{
  "init_std_o": 0.0,
  "lr_head": 0.00432,
  "warmup_steps": 87
}
MLP neurons of a small language model. Each row is named by its layer, matrix (gate and up: input weights) and neuron, and shows model dimensions 512-639. Each number is 500 + 40 x the weight over its row's rms, rounded and kept within 0 to 999. Numbers have three digits each. A neuron's up and down rows have the sign that makes its largest values positive.
After each neuron's rows, "fires after" lists the tokens most often just before its 100 highest values on Wikipedia text that the model never trained on.

L4.gate983:547553445552472487500390472484448572619500424499433482520483457490500499494508497490564517524528501561512449523491539519459509500488488441506481488447526426528444520508442494522496491563573525537564530408492557478465489524487461432476525501509486472442457567512497509523465486483481484540520458553529451554457494533587517479522510434574496484489554572567460538528478494558513485516529
L4.up983:458454495499409484492443475543486580565424500534480505527445496487527488492513439482534558466433442489523524473540498497430460509457478361459535493453525475486425443481508607558466514539469484561529543508508497465490507515511500478535520454412509456465403604504509533500479521513412438502459520541504419514523459524605495512482477470537547483505532597466549501487486457486497474538502
fires after: " a", " A", "4", " an", "a", " the"

L4.gate1738:532510555455455498459526527537515433525405538505493557525452475544522548474495437471443487512464512520544546479523460535466518498480472516517465470540525532511435448574519502477527383585509488482450471526525495532525430418476486520500527568502548540619543494484479547496542450525548514466489458536522505517395463500492564477465457499495464527465544503520530525510504541523524418484508
L4.up1738:526518458393501513499556502424508525526503530443463366457505423445497521516459528559457504501532481510563600508539550448498469489448440571495482539502477529466556558530531482514487490507463461510490515475576548523431447455531474434432528503439529524438445569471463504546522547454528552513533543516528473582521492475515537545439483499473541501484476461549507483468441486543528497569498
fires after: " the"

L4.gate592:520462556491464475458443522504455438526507419423534502537519480454496436525550543462477479462466492409531475515466542526462397576480497455466498430486445515523516544455487516472510489499537442476537438505491539454538485563455510474541474535422428499558455483525553454494532555592435531484438546444444490499555456503482490497520474473494511503451501530455582538474521647503471503487565
L4.up592:496486555574495482488511479525572560470451459403482550555540461438494479479518530486455488484554505469499481505450489521487479536513464473487525498501464520550525519498459507474538498503446462454515488577491408473489462445429537499550541448523441439558507534514480457473467457474532517504441500451490483534520500598530526503479382521499508499529507511497581560442579506519584516502481
fires after: "\n", "et"

L4.gate1659:487481469465496536557511516556478493438470438504515501534478469553479547591512468473440475477466495489503538569513439547529448454487537490522512532487503515481496524454578477565563505507496524499516436514495527517522503451539488556498450465453506525488483587577502448499506521536588410497440554517492481523505520418505413446535459504520499482522470483474466456526473486428501472499442
L4.up1659:558523503462458516446549460536544534383491450535482575487476479550428439454462477509475504463493533445466405483464527467542489607547460476533508434548434547465499517402448517496507545468475511506572501460512536430508450482551491428405486487530466508515473430537424507464581549445477520495587503445481517550569413457529537521508475535506499520507477445490530496468495472495462545527509
fires after: "==", "9", "Early", "′", " the", " Early"

L4.gate55:485515511525471491524475557485481519502568509558539505506459523503541474492528557544494494564485533532568443492487511477519492464468457510453524493501527469537412531521516474524486455452528473548466512575511575455476453548502493474548482539408524494535520529510500553494496589512523497502488398496460506522498508475484498452483442524470459461519493446417571542493565501505478502520482
L4.up55:545531515439491517483455529510500534541509512523437427522501510489419509444543542533456501489467473474425498471459581456485469540507487501500539503517570494434444501449471528530518532530466523558444545530521478506547455507443500519489428554431506452496418524519501492502507553467524514533393494498516474520477468518538470457486543489454430523497487481477518486541496541462506644576533
fires after: " ", "1", "2", "3", " Group", " District"

L4.gate513:585546518551519528508504510518434473481501535431468565376491516459449505548452478468452483493540548484528504520497502456553501467461533523489506512483466484481420402476448453504561435442447512520474501438537444458491455527492470500509433565473529479528624548550541528459490551518553435525510491367538524491477421511477474427522443495520478514492504530500476425546497488475438509518533
L4.up513:545478536518473404422446460578455543449534506508497552422448528474491507457582565537504432432478515409479436537470452525559498446497446498418466468531504525568454506506499496509533497533563491477556484441519524458555459503475514554476433503472510559497495558421518434549521490579513475486513578476507493423520495523448499493455466562537439475517535535462471490455601515555518453517453
fires after: " in", " at", " a", " In", "'", " the"

L4.gate52:510496458548535419509504496417494549484405519511535554516516574579468521492473453467561444445481464549514490484479476535540489512522467525482545522513449532513469505524495527538461488590466471551430524527544449542476498512446513524523528491560533501486474546418499456558464414432481543534484518557555488613491497525421487501496542545574538496431457458512495504478451527538554512503520
L4.up52:552484469538489535505510550498515488490485419497546557473486472466544503540499450467533519451506511522492513541480460511532495548474432513496518523494539506591558589579490538469483412438464487458464561565433498466480501512483520523482455529476453488506560530468482464504466520528484528559471475522479437452434499477522549495534488469596499544463500459462514539499530534404533524491524
fires after: ".", "c"

L4.gate47:512451535518575489476482510510532515511597524522568551444468505479485544478524500574464506490506484549485499483491552495503498472583524520446483449456466495497519515446535472476497476432519475567457509518438509572476531505505487524572449526519550483510485518550516507514463468589522546530539460537504448423446580471460498417551551477507481458515520476537550550442522529492500511463502
L4.up47:546473445499498499486523472516483448571495584504500476474546465421532480513393570495513530459526561575485510528485513519492456512473501491522532511490550446467478502504434461454499522523551520505460498534541543520465462542442408468555501501476517509452527577459491501499529443514500532502527511416526411474445507510514468502516518474471514457481571533546493582489464476487469478540494
fires after: "\n", " (", " state"

L4.gate1643:515458504547542456447505533516568552522472547468442525464446506492590485462467540498556464443514499492441478502569535472515476545473506505513515507577473516507478479514488557560500470560451520581488504513509498594479489499446495502396503450481504468533570481447518587523475567580444445559469469467495483535545475460442474509497477530526445504505449447482495505520500568490553496470481
L4.up1643:546462540540532504600574512502475515496491526540474486543434473489494490498454551475503489454514399511522446501413524548472497505464427526484542511491535447526544462489494460527553481452520481558441559487540578462464401476528574513505494463499500495488544438469552555465552565485522481538541497496474550437495434437476469509470499458500476499429450536538539478520560498448500495506464
fires after: ".", "0", "1", "5", "3", "4"

L4.gate2351:509453512519525511587496439423484500474435511502495458579510462502468481484519449523489492569500486476509433510489539556507504538487417475479457437510473494457541450474562515591563498502432419500475574532484482487508512534524433482471404463451506552547528503538482525491547455487520465496468474494556530486590574515465449448475497473447490423516458533451546552548503498544507492485574
L4.up2351:487501499540453546459521527514486472346529468514503438507465478499533485462523532479484467480558477445502505480496451463523516449471513487501492574462427496488476456492512535507511593528496462489486491480481534551504506436523469466537573531550485527534482521542499458514527515522555500629513438461452517476451535499492500459448453464531459557387516508516450489477524431550501463456500
fires after: "1", " the", " of", " ", "The"

L4.gate1992:499448527514556435495476409473489497521467497461428533479516505511499433472464540446534525516449479496522511516388488526473468568523447504512544484503461495523498461554507426492512514494529537487500552480434532454456481516481483494594491508475443558518492499537491528479499489524465524437493534503508554480576509476480505496527492555581502536558541447455455498514564501466502546447514
L4.up1992:528503480484538439527496406542482516472487532571479552484502559503533486502521562548508539493526522441511508466447448512527480544594496477540530523463483586551446433552547470490503556531474474555450492469500538463449426504559523522506473591545465491530538501521545530488558465532474553554454487520510487553517509479490483493483575529469461465531569474559435548504445459533523393519545
fires after: "'", ".", "\n"